config.toml
num_hidden_layers = 9
vocab_size = 8192
hidden_act = "geglu"
rope_theta = 10000.0
qk_norm = false
extras = ["capped logits"]
init_std_down = 0.0148
beta2 = 0.95
lr_head = 0.0104
max_grad_norm = 0.5
schedule = "cos"
MLP neurons of a small language model. Each row is named by its layer, matrix (gate and up: input weights; down: output weights) and neuron, and shows model dimensions 32-159. Each number is 128 + 32 x the weight over its row's rms, rounded and kept within 0 to 255. Numbers have three digits each. A neuron's up and down rows have the sign that makes its largest values positive.
A block is one neuron, or neurons of one layer that tend to fire together. Before each block is what it responds to, as a language model described it from the Wikipedia text at the highest values.

Description: Headings and number completions. Closing = of wiki section headings, digits mid-way through decimal coordinates or table cells, and unit words after numbers (long, tons, kHz, years).
L4.gate168:088153127120123202212178145130126130186118101136112114125159170067078135183096123073132151139111133156118152184114121056094145112123140154155100141148118113102153146070172130070131150132141112188188122123131133163149100158156184161090102120107080123122117145125130135075137135092096189120105125132109161185106157071090123200107114083139208113118202166169131097144155140131114165057150
L4.up168:137193136135128126122142111137162129106144125125176105192121139143098101165087171124137162214131207154125076121108123102125135087071110141160082085145162127129151142080129170135129171182141110131126113097146158179174206135147112118156097117114104137154137103097131137141112163086155120100114125107099098153093112095098140155144143131172140145153155114142112170125112140145128097111130
L4.down168:100031123101147111173132169229122157133136106085091107107111098092143096115089124137108109067152085136105196085133139121091135146183142116126166152096146100125169132124105072129140068166116105147093169228087101125123077154128082174133110148101145195151145154115142127143125107097112219143120170135106137130129086169116100158134102121108144145141111174137126073143128141087148160096136
L4.gate201:090133141132138155108140163063142091139111123164163100090137162156070163115122132110091117112143148100107131112143105083135081132110125120145138119106129084089111127113119146118111136091143160149137199169158121151128146171160097138128101100151148146126171119139070188119112151134164147159095139101140111113103126110141127168096142130112140146087089150166079140115159166069195119163108
L4.up201:098130173151135116176137144082133107158079098118165058111162130129057139124163158143086187146118163101120145114092091152130151139106107092095117104148107093166128155103140148120134175133136149131138164101150120141132079157129134151105160142088091093098141089065075098132152132173152123125091083162087143128094089105189083098106152168048088121108143115122137096102117118127132143149157
L4.down201:081128130142108136104175118135152128098136104057124101127122109124162118128085111117120153118073146121083120106128165142141135142116144175142108167109145112128129106074093135149110124134141157132163142152145126139140146152107135130101162059061170127087074141147190105126127118131121136139102120133101133127146039105076094113128134094199097122083132134144186080120126079099112108086102
L4.gate931:140116107203099152046104133114095172081157128166162174153116219120096118092172191126141133159108056076178133151109117093157166124111139119099096115085130108097135097115171077101141144206104134122124125089205087157152135132115174152153130141144170110161107114082114130154123115067131143123119109060181157152112184112090060190117188099109148082117173150133107097172139091100150133134148
L4.up931:135161162148181128139182069164087086157112124119113152113127121107132130154164166113234104166118093181165099130143144054168162065140130138106106085130162109104109106071178096134105124131173124118144144110119174110168156199144106113173033131093062159143134149086131128118151115118182142150157092063153186146113093097143163098146076118074139140160101118096114113144190114110159164131172
L4.down931:122099118156140123066097124122183151115129177146140157218127169082132102143127093098121108124058159114090102113127154175126116111104166143132127104107169105147136148126128133122091102105159180073109139145096127160154073133161109157095151109093150176125161116183126100119143093164134173118098153116107101102117133159143097125119101193142128170156116119133161056125109200084179182158128
L4.gate1096:158076138149120178125188188107106176113164142130149179109184145096120165110145148078092117125150173098164141118063149094135128115168135083166107145166119128140152115146116154112141057128092189149113099145193092192123111132169129100121114112156105157147104126137145184135123181180178169118135192160133211182142128123135100149154140100125099113128153131123096093074159150141097223117162
L4.up1096:173112150118167120131157095129148130118120140118122136149172148093127163154110149111112133113095122104101125082111144138161156079164143169089128151072141080154127128128134119210166220149118036158161106140095074186084115131179133107081122074130059146106121103085093135128082143122121174112121070173162184076109160106123155122102171101081139085075185192190115114112088111179102099105134
L4.down1096:125189167148119124143160139159109123098112120106123126161083119132115132133168157108108098142158205125154152147142143093104207170114174101114115115136136197102123172112161113088108076145132183076127103153141183165126123127129082134137115169152158071167064172145158153167144140164139110104168176115089116175174103174190150165144140114119146125085107151119110132127200153036147155142107

Description: Person description connectors. Tokens inside short descriptions of people, mainly "and" joining occupations or "ian/an" finishing nationality adjectives, e.g. "lawyer and journalist", "Egyptian singer", "Croatian footballer".
L4.gate234:099129122109132131109097112134128113125139138144095113128137105113159166178137179142120167170094192143099049123198157109153145091134094116125126092076174109153167062157101127128087149138118102144128165165154124074178144128127106112169130079130082127090127113124131087107060096141130128129149117175139078095146104144184125108114182161180151180091081099181087145126114071125098080116128
L4.up234:126193152134104171119115092114143070131149134153103118085112086149101095151115166111138112162172086172129113117159147146146169109097147105144123041158100104141148102124115136120106134142056055139113139074126148123135145088114075130083135120149174131165125209171145103125137111130158165115196134115161132076114152124128197114182138155100147157115074176149126182131164129115100113142158
L4.down234:151131115127195118097136216163125115145125177149082140050110122124144125135184109145155141166149149121139107084137141085151097138132129091126153088150167139104109086105165121094104202146139141087116165132130131062180118135163091149151122117134118114119116141100111066089081104103132177107135095103075126071162173094130136137145181081102112124137060080143116054169147117092140139153132
L4.gate430:132135130136076115091100098104153074124074138114130118164139113126109117180129180100213086139184083170140162133057125124190123117143148089092095192165202099079162133137121075133106150098072192151115156158123114169110105165110176088133186132143141170114134149155129152157144109121073152176123165066160132139010127085117099081133141129135088105151051147077112129175112153154155174101129
L4.up430:061128170107152108119196109140120124085138167136132108088129083123151132114064107091123151135083167130127138100073152153127174098138029103143149118135127130143113149123144128182074103096085138161140195125112096129152109029121126118144102115136091123166088134187117111149128146169141145122143161121088105102107097100118081095103142115103090157153171143176165127138129125107138164139137
L4.down430:153120126139115126136144115179131149113155128159074079152111159121153155163174099191171105120121119148113161172152150064030177159107148189150063103133151132179097088128092146120082149204110136170119075099156137135142085126185100135161141159132104088161108185092178139136101186182138099157178084114119107121158172123138180160103147089101142111110120139153112120131136129173128155157085
L4.gate455:150068121186140109127101188165075114118094122167130167135131097116108170181127161118099144181101100172070189130098086089109075129136168104193139168151109147144145104147149143074131127111128194173129178125121081066142141092153157124144112130167119150146176142163147168058135186217183124111082162157137162103153100116150184119093147139079178129091141144118088120125127131103158124174130
L4.up455:166166132136163180172145113131098088113095157104127142126132135089070084160150159125123164140137108077178137187183116113102139071160154126117102171146119084176137129096086093150110193150145151059139143117134136132067182164098134197082048180135151155051137073170143151130194162180069146093151104106127099108125138138120079167098158098094110187133149127096148151137090103138092125175156
L4.down455:183102186126112132136102206161081117147120092195088090196116116142121124155124200119125102162129084152119127140129109126149117109142106118187101193159113134114154105133146131130087121143115176131134097085100107042161128117148122147128097141127142083116146132165147105061093156133162145089129152160091072061154084113084190094125142096136104102127122117105103098102095110098159151204135
L4.gate866:070120137132175115092112137132137135152106137137140125106119097137126113116189082142158141128168051101116120088150119124170173104156107186101133152128131104189121136141172130124119142097077142115050167129111147159134160133136162133135094169182099212155147144155118102108138112086123132150136153130115131116135144119141133080132169081120159114152132150158131123115145138148113102130120
L4.up866:124151136173138142079185100132122143104116068128102076090168090103137160132109117154123166122146100098133143136137142124142137147110128140157150102179150143123153083103127092158126082119120138094101194154188111138072131135147182157106108111123171144142132162155143111098147127131047121093091163154176107111167103070156167171076097096172137155087134157110112152128147137104176114145095
L4.down866:135080124117122142091159182174065157119163172142113166156160114196143139155121116112160083110093102154122144152108104189093191150133115166121076121163151109103148172203127122083108131108115158182109137173139146090102074187215086159094120158127161141147150167138133123117101109141097124123166137092162140117085137076105148130098127127133127089113135126139116161135063101117133162122110

Description: Heading closing equals. The final = of a closing run of equals signs that ends a wiki section heading, such as ===World War I=== or ==History==.
L2.gate49:117148101134119141082157107148126114155103131074178137095180108124102103116116162076210113134146131124098117167086174105148094141124162197172140125110080123121152146105143141151130162083139155116176119055204172149114122166105116093143210134110150097125143142019108149093168160148134102150121165108167080146131156149084141134148142146144139107117149155122115156094137132132176136102151
L2.up49:143166133154101114137139103146130115162105169097118159160117168128164209130125156042114172094160077127110046133141108095116118086138170144160057089162112141142142091113049146168137147077162152144121134158058120186133148123169100131126163065163129117116099141122119136151061059108119160117037047170129049156077065137091074163074161093098171128087096188118098146101094169150156135133149
L2.down49:124180161114092154119168145185114181090172168052147111160156144135099090123139148083129139087098107152089157151171055222099082107159180126105090132096146119081134166111111118148136097141058142138181110151175176069089147165116187139101165148078144158145061116095136095159162118173107130157163148093111168172114109109148123073128103045113130151119107137136134102102107081145128147149151
L2.gate393:077156165149121116128176069145089154137111156121143127092125132134106146129127155106126135119094162085157092172107129138137137103157063140142132186136061139148192115110161109161186180109135058102062159178071124129125119125103157183109129095105141142219171116069086095096112096119093110132134126149131190116193110089121177140109110098107116117101140147179140159107162147115112148091170
L2.up393:104145120125100121119149115103055161112135079098142085152149136149147180110098083107174141166118104097118111160100098108167128082130126125110080123133078113136123132146148107144147145154150124144134131167220111136134107178097149158171153080084154174088116141145098139131171140111154091076073142116110124161133163127109050164113116102139086151133118131079106156068136217133173118132189
L2.down393:106146160146088103165097100113112121172184132071142074112115099136136129119098152083136111077092120137139121123150106151148089102130152192147101093098082122112125130142147090126145106134102155145187160162171058138115130192153139165147148110139148152182170183086172103095139123140074127133141166175166165170075041140127165152067107085142135150108135202163168082075140125062116156086165
L2.gate520:087132083183117146107143074073173132117111145133048108056107089133110199139119235164188164114116106113128098149160133083120146168137059070140119145135086134125154112126113198149096189132163105173070165182108157116124139154174113124163119163134124161141106169162100081128124096112130109107088071153133086189107131160176144167181110158138149130139121134182099126120145127093125141106137
L2.up520:119147137126134100106164056091077148124133098095176143145112167178154159171111130127116148137186053151103130181149091090153097078128165130109050160132034105127113116152113111193114159150161086113145126160118163119192101189106124149171111142127118161193156199117173139087133079118130077144105132093182132152124138108113093123147076137126072122123114101130121146143145148210153178132133
L2.down520:159082139142126190084201162169173151110131137096117126139135149113127173104129175156093154143101180125139133130142135118136114093068147127142097136113115141146068171117081105148104136133104163177146095113140139072111144141106130109099181132089107077130131164112170104143129178143105112114138091113087200123147103131150095109117152148088133181108139130142072073070131160197103097108109
L2.gate1077:087096105105148145182092102099112073095154184127125048099187151124101107089160101072159168122098122113078109135095153113141086148129156170103153170083079162164126129104084154139138182113170117112107163156171134129086174105147090093137066138066140143102147121092141096114127169215145111158100166160126127132143118186120106157140178083132187148139086147161129109077214175066162119110144
L2.up1077:127139145098152115127151072062102097129118131196108088118144123141157120138084131177123104119112144153122081106148143136198121135110089153126130108112082105105127203102187127174112108169161121140071183157113104118140117154105112129060154115121199128119132118117072152118094102130109127111127117127164156130071146117134155107101124176150124104132094147070132191122142111114135102127119
L2.down1077:113087093146148147106119099114138132100138135056175095161141109103112139133120135129148205131173117116120116212099181109119116142133135188166122168083157139207109109106136109147116199119113110108152088119089152125134131135112096180126168151136125121127073164132166084166148131183143094113131125182112088137109126104143121145165122062124157119104063129120133149057133216144162103169119

Description: Connectors in role descriptions. Mostly "and", "of", or a comma joining parts of a person's occupation or field, as in "lawyer and journalist", "professor of"; also table "|" separators and date numbers after "On".
L6.gate593:076139105116150167159142140162093124115068124151122045087118093124179132133072160161145116138112152147160121150140121084083132121067104102095143122170153114159119138165106106162079164137089144112120088041095040123111169141149162121089160181113097103055062090111168034101145092113150117074090109127088095118138170133133141139075118126116144144075126136108131097183148162103141131147163
L6.up593:082155102155140082142113180175145049115108133162066125116109137149137127107133133129190098118063126152099144161167112119122177134113091171037093149138175067159077109136091098133103151141158177100112120072151077098162223180160127112127049109102096090128146151156142146136141109085049115173103164144132161168153078079060148084167190144103126156094086086162140144137135137125160177174176
L6.down593:145134123072072167130105134208104102123160127152142124170125163160087138084098126158121124160118150146097142132117126148100117100173162155147134125100115208118127108110185116064095144096098159061111169105182148076111078133116153117081109120178163169139118143129160149160162107173147073120142093174088104159178142079129116133178124141071126131131211069109117116118094143122130152187140

Description: Closing heading equals signs. The first = of the closing marker after a wiki-style section title, as in ===Solo===, == See also ==, = Off Season (2001 film) =; rarely "is" or an en dash.
L6.gate1046:099100126101152092114177110124113128232134112125142127136105137133097097139164111157179186119130089112122162169131096155135128114090137126105178179136175187153166101122112177181100176106168093118124119154160097172179103137144129111148174119094096187150110150070094191109071087119069141138128139119117122138088113099106133055133135140166123151138100155107111134060150082123149139122106
L6.up1046:135154184136111123109085114175182185138098134131147076126128113119123034166125092061151165135109117065142143156147109141137143095091150142110137130196095091200144075114118050170139102120131125097126171093115147180068140162119102087130158166109116103093061132100130094155150094158120093140136101173166081130133121140126063116085130105166103102151164164146098138143139071147134134101088
L6.down1046:077093112138130120120109120117074103141139153118122119154195077158137149108170183123086168189125142109105150147137091139124098201140080112111162213175111126126116119122102153127136128148102135078157134119092073112215139115108088140169157082132133147140125124134122125135148111109129115099140120136082118124120105161099146122136140134122120082127118111167117112091169071106126181111105

Description: Main verb after subject. The main verb right after a sentence's subject noun phrase, often its ending piece (-s, -es, -ed), as in displaces, declares, caused.
L4.gate66:151151154106096119149115109140103086117138131095160082124130202125150136130087122109168134147164099153155069136103038103094070183149096099107107120129129152175135177118180123133145199126147119104137171087135105157153084105137151167149143146182120140099145154114152123135131090138178169110066108079112087100128135124034129133096109146057167099109183122132105099179133169125115139125122
L4.up66:120120130150071068123144150139148114111095112175127083134148152121110174130118125133150137136161155110117126116119166111153122160125125120119121104118145156146159156143103124083070164153120133124223147138185187188106098167129116107120134119125207158162060158111155168107074179147218067154092095145142145110161127085092133143126110161099155118100099150127124127100184150125127118138128
L4.down66:158165119170056148091130099134123090107086132155150153126110129107190094044133103082130069149131110111172090156090121148128146158112151106107119121120133112116155076101140115158092175157169083115155117130107112073157120089129130137196138143087126139106138127078216095196097102182158121128126070087116151134094123128111092141117068165103146076109187090076131125182104141097130157081110
L4.gate275:112124125104121209132145118186129132092093068175169145128102152123130143175153136119131092187160077089134102107107098113134098083145090077120117175119124132151200112146142143174076165091166111100146142114141111167146138107078099069148181133120092105121119212114160140100085165209099045129085094080137126101147141042167129149138088087132136124118096152167101096119105138102118157183089
L4.up275:144171130174110109084192109058079129119140131117165142132120132189133126155114146105070135133121123138098179139115115162182124105107143106107122115108095093117115151109105120138134123116088122140134150018141157122103117132111107177084092134151191162175180081195092113120162124171142139081103152097076162201083160209135143106100151135124140109156142079121194099112110173164130140097119
L4.down275:174127153116153131147135138136148129106123082160147125169096180047117141137090101120061111143190114062157041064113089135141107145165116100102112100130140183126141078122069157105120161142180127165167118147137118146180142160097121089154146065083096114118150130091179106135102135141090088128120044121124132079184130088163139135153076119112090112145113151129100147135148157115143122149093
L4.gate976:133115124166137186128120147141176115115131138120146105148141155127131105150153082152157107160135134109085129134093123115194119125170105098133116173096131131183127130146191193091177125133095168190172127118100198229141106172099118158181161110141100138106103186157135124066095149125124085102115096119092087142145104088133177153122076117167103145144112113140110081126134150141124090189116
L4.up976:194166137080131131107129122086127090142109120153156140135140184149124145125119090135187119116143061103161147153089113115102127176155107122167060074095093139061084090131062123113133102099165133136133147128136105168149137096139095096147131103132128194132123169151154120148141072132148188074130117063106121112141109060179103195134129116129150096101137149091024161154111125058190106141099
L4.down976:091082089104107115080102101100126110074174147107162136130116165118121198066144148138144097174161125147113148101140154091154145116107153147161133122128160169170133112130144079105136090177059144154066092096122050126158116166119123134083106085108084081146153106150089134129136134105144101157165061179195104173147187110134138102139122117150082164119138063123162062099122108150153164118193
L4.gate1135:134072107111080129135127116124116131077100130122157103110046121101103126142130131104122094140139125072087129173107111182173090038118115099118176138165122133190127114112172154111140198099161123110078081170147130162181107106140153139189160160152119101083095176119193112118176183173113139181173184142135063115111124093154148107138092139215160109120110111099125121120135127165195128139105
L4.up1135:093126147138130131105142092168075095116108081186159135111109129126130063135122110136117183104191134161103127108127087121161109130182108085156185084099141123128119083100134216136173151143143100156181144137172135161136096159151106134140107147116161134153148132156181142102114159098133059180125100115150185111150123135064074092106127118094142098166134137129111118091154092153125103150164
L4.down1135:187167114162144087179159094147138082145149149102074095148137162129176113159126143071108152132146135131116162118133181093112129142127140170158124110133123146175175138141151088127111141092077129117136144075166152073124171175134078087141103087158149127156104153153110131072082082154141111116126104143140206102097161181118143160127144114136144125143121148117151130203119144116112164126119

Description: Main verb tokens. Main verb of a clause, often a bare verb after to, can, will or not, or the ending that completes a split verb, such as achieve, show, prevent-s.
L2.gate48:153141178135150142139133093151161124060122077152137092153142159163113087126125164095154144135148125102124080155085164123131127103099124083087107146119123114132201156143156167144201120123115144147151139161179098223145080164087149138150119113134097096119118169125156152135067170166119072118105107158120127065157116109171118159104099153108121148148168148155099075135124088128171206164136
L2.up48:128125124152120159094127090101129143092138116111176131121165185139122163108095136072140073169142106067194098103082090159105115125132080142112128146161155076123131111112145118121170072146122142107110110075142139143152154107179064131100106086180114100137139118080133157068188094163121118115093090084145130122090152141181125135088064159116143138167115136099109076186090125147131176167103
L2.down48:143104130103124141101067173093146094130134138120161153206091158113116089169177070168128143077219113142099126154167098093125136177108155143116081167108124122167103081125104098158061107144117102083099120125120132066138100122118083115129157143119124142077100120063146090122178125093136126126199129118130106103114119120096135093137100092135133127122102094151133190143114131132062123062085
L2.gate117:104147150078121150123133127155084161096110098064154184090093159145109116133109169070104164198153081133151077105115095117170066096139138121103106088199122159142122141110124122230144123117134110127136113115125123190195114178075175201144134119153113154140103153099136180115096167166153096124084130090110078081123129138131079109148140118173118087163182113125083094127092120154182162173153
L2.up117:096146107142120124121192112110126044082146145150110118150163157075171121068105160149088181146185121146111158147142126116136150095151122129175099165202111117151155127153061179043079090112151112136124138077106121107178136087090116108162090122208142130092103085120171146085042161197132086074122092156087141083121122093149201123132131133130081184133099114152117171215109076153128109105093
L2.down117:156146145106166101115059155210106179131131113075170167142070149201134131178087075134080165145181092125119061111113141116128087166114092140087141090079115128103090097090139146184193177185113109121176107164114141156076112150112128169119138160101081179128138193114116123160149131137162098144124162100130060154142176171107098120140107117114138078150186125089103098098116171149154141159137
L2.gate891:134134129123137165118129069146099190057089133110096109162123156112110161106115166154209122156176094112161132160127130119167119115122104131118090137122123095146169064215136155224114148099143082172133134112148138195130118155109142150200116123137160161146171153123122160097079152161178135090120097081094129041104125080159111100131117125179107129145121106117057118178138163123136182131095
L2.up891:130134160149182181118095093125163149119109115115207084137097125053102150130159106131113142128109149060145127133103121135169085123126132112156152171173090151118155165157142175160149137126135112174164110091213120164154068127104128135171145113164095175107174099119158141115061168120184135052154075104099122094129159115125166085145088120179090086171137129093086085090128121121180179171160
L2.down891:134107141089121164125142175146180109179142125118182174166071197146074167134123063110107126154154133089133120107076154116160086142126143093096125085089111098148102127078105130139125140158141126123146112140089152138181135129146116118186155122139077067076150136113155062136154206115130109092084118117162092113183146083092135084087096101121129109164098104131050100073100126146133127174135
L2.gate1295:170133151156102176113161129169177138046094079094167095168104149100167150102142181126150156129146105160158098145141068112158156134152113090102176156109098119156150131172146215168149139122123080167145147081132094173150123132106143181197118062191151128071076126147171145097093122104128094090111119093180098110162172111154110124092068139177086089180144097116129123090159135108144144175134
L2.up1295:132158160125152081184131088159088127083138127146159188161143166086177139145101134146142126157070115115128113130127048116125109093155147122167148127184129091139145123134173163166128122112178153172126167116206130132124099108135179119211167071128141076133123128158132149109123156159169152125128097124131096095106151090118191147101137160122130129140117155114112086127164144178189159104151
L2.down1295:108166105146115207123129177197139100111142097074157149094062167119085144102166128116150168142132176143110114140092174114128130154098141091104153118112128158142093094120105135102113123142113130089118079119051134148134181151123101143118166143130080154146168158092139057164074124112167074065152211103056162130153109102129040114124114068139155189135126085121072102232101105088132131148149

Description: Main verbs after subjects. Ends of main verbs that follow a subject or "to" and take an object or clause, e.g. suggest, wrote, threatens, demonstrate.
L6.gate779:128132127109153191117047091161096136114146112145152189130098161147104113126103101097125072186086064100143092094124100121135104127146098132141138138122158196134137074104143166118073143159113162157159155169129127104094163152095096091191172103094094122143131133091121102082088154129080054128128160088098128107110104146117169153080117116135159104134130170129084147112123170126124175184139
L6.up779:136155108197079195066108061131165126171088105123172122121112198107157137125137108128099128073149091104122077140157114109113145152099078179135091178123187152106085060127096106135106120167124129116074094119110145129186185159148126153128203146144051091179126098137165149151121094143105110105152121091117094132123137048199178095179105139097114143120096115153125168120080158085143138132129
L6.down779:169144117103241121121085141105127079112079068117156095117146102083071083153104109111155119163114159122151137076149122171141130132152149150134158118124142161155105128134110132134147144144071115120125127107086160137114131094113085076150136135147132121152129146145131069174101095116091090139137160140105115172160110150136098171097106109147143141127120125099082164157153172126119128090166

Description: Nationality and place names. Nationality adjectives and place names (or their final word pieces) used as modifiers, such as Russian, Canadian, Hong Kong, and Croatia-n.
L2.gate143:112080098180111145187140158118113137159133090093132079148116114156124120086124154089128103082156133120221130174138162122091142159130120129187091176048106151172162096155121114113132107127080145154172123176100079116125140155137065104083113056165125134090083151144093187123071137168087163088155151137113109124093099103102107042107082125140182106042118129068142136075113110107112127140113
L2.up143:128141110158153161158082158120166111064136096164108120136171134187205086156167119122138087112161114163139148072156130110157176091105166077154063091092115082094132109151127177055155069135159160206209135103137109133136149123125114135067143074184161143100106089155148173097076057136111157115169097083106071152111154144182166145104117119110159074114135106138165149119090210137134143076161
L2.down143:130093099110107184108125154127119131150145121113134166087143123147119174145110134102107122174174121117168121148172140103186102143102103121127064178132167099134167113137088089131152120130057152176159107122154120128129171157111129110090181099152097096141119117099191150094161059148076169151157123175090106171104141115087124139140102064141135133161142136156166128182166130149172077167151
L2.gate184:117131094137116112198182147135091152154086132133138112122165123092140081132109092101111115095145156083101118113112119131096133105098157103153107151135120143131131089120101073109154077131115160203173095189103077146103149158133100134117103067118106153106119157124106152134109127174082213129180210168145109126122169115108020131144091092106119153067112171107125204118092113100103109103182
L2.up184:153142105163129149186129182089133114174123146135128147147142047197100151146127156107070087090127172205146116171124201098151136155146154122144038127117111101128164102146115119135086120135054149169220190102117112118184132114121107089143148097173159127108157162169153143153106141116053179124117096150143077135136148163159119151130080107180157118111141156066138126110206118079154159192116
L2.down184:127081092136121130129158125121081146117169143097124160118167117141128098140130127074128178146113182108093089107130143138102111138110139131110063137088162221135089138111080091132146115120062123174145085122093098147173141128129091047104117112076066066066103164108096128102138097138103147098185176129126143131108158079152086162137083063092154074140089115101083118136080102154150110134121
L2.gate515:142110083156120073076131109171182087086141109174068119107123087189097159141072115105088133204146100112110126088120099154181114155156164105143139097105091125101143115121147168085092138096115158103113127157076122166130126137163157146104094094118128141143128110149130175110085173173100138155159181110102113086124095114171129158119087075119131153159200140160096120126134147162132156120137
L2.up515:117072100116113133092116142143146102139156113128085089099153156089192193107116183091124143115147157170093137123097154108182119169134121102194091124116124142116146145147202117124154136139106129122112128154213157168102149153060103174127135139107108125102125173128115121178087125178163122106111113124074161206135083109120082151073119141121131133136132115136127076128182095190059099098044
L2.down515:135143140063151089138121171106141129101158183121148142143130121146044154175142086097074105123167144071173139136110123169169127069155186162143057122142095120036163124124115148080125183085111102155128136079116142141122163116140109080078143124144137138116131114155106099168153107179115127118140219148116127135190156084186120083115080050152138099065141147124163144161105189120139151160138
L2.gate1168:155137114090158119142095120179242126147095182097158086139158112152099127100105144157123112133115154139099170078151167076162067120125066086068122169090122133080143161118198087081142105076096165143135178052114098161140190152129092132104148118199132181128123137076108130119097129178108186116103196147122129135097172081143100157114152095063121099144143146151078135173148129123191160162103
L2.up1168:157099134176172104179170138097185115210122134096110058116126128142117131113120135134107167079135120081149090128044168149135103139164189141132109141178107102090165146166156190150151152131080097140159099161090116188115124100141123099157106165134103117107131150161097100148110146077079127101149146099153121156115051128139087160085130173144085166147181152174064095143161100136144087144128
L2.down1168:171166150142114163151129133098159112158136112138151131150159130136131187151148128171143092176170095123059158125171093104122158115128097094046071113049140159167186063092162096173128120129080147113114125084101146109170166137187142145068153111090130102145124146161112170120124116146152187140144092182142128187130145083089154178189127115187136059097092145121149135097142123102126116166116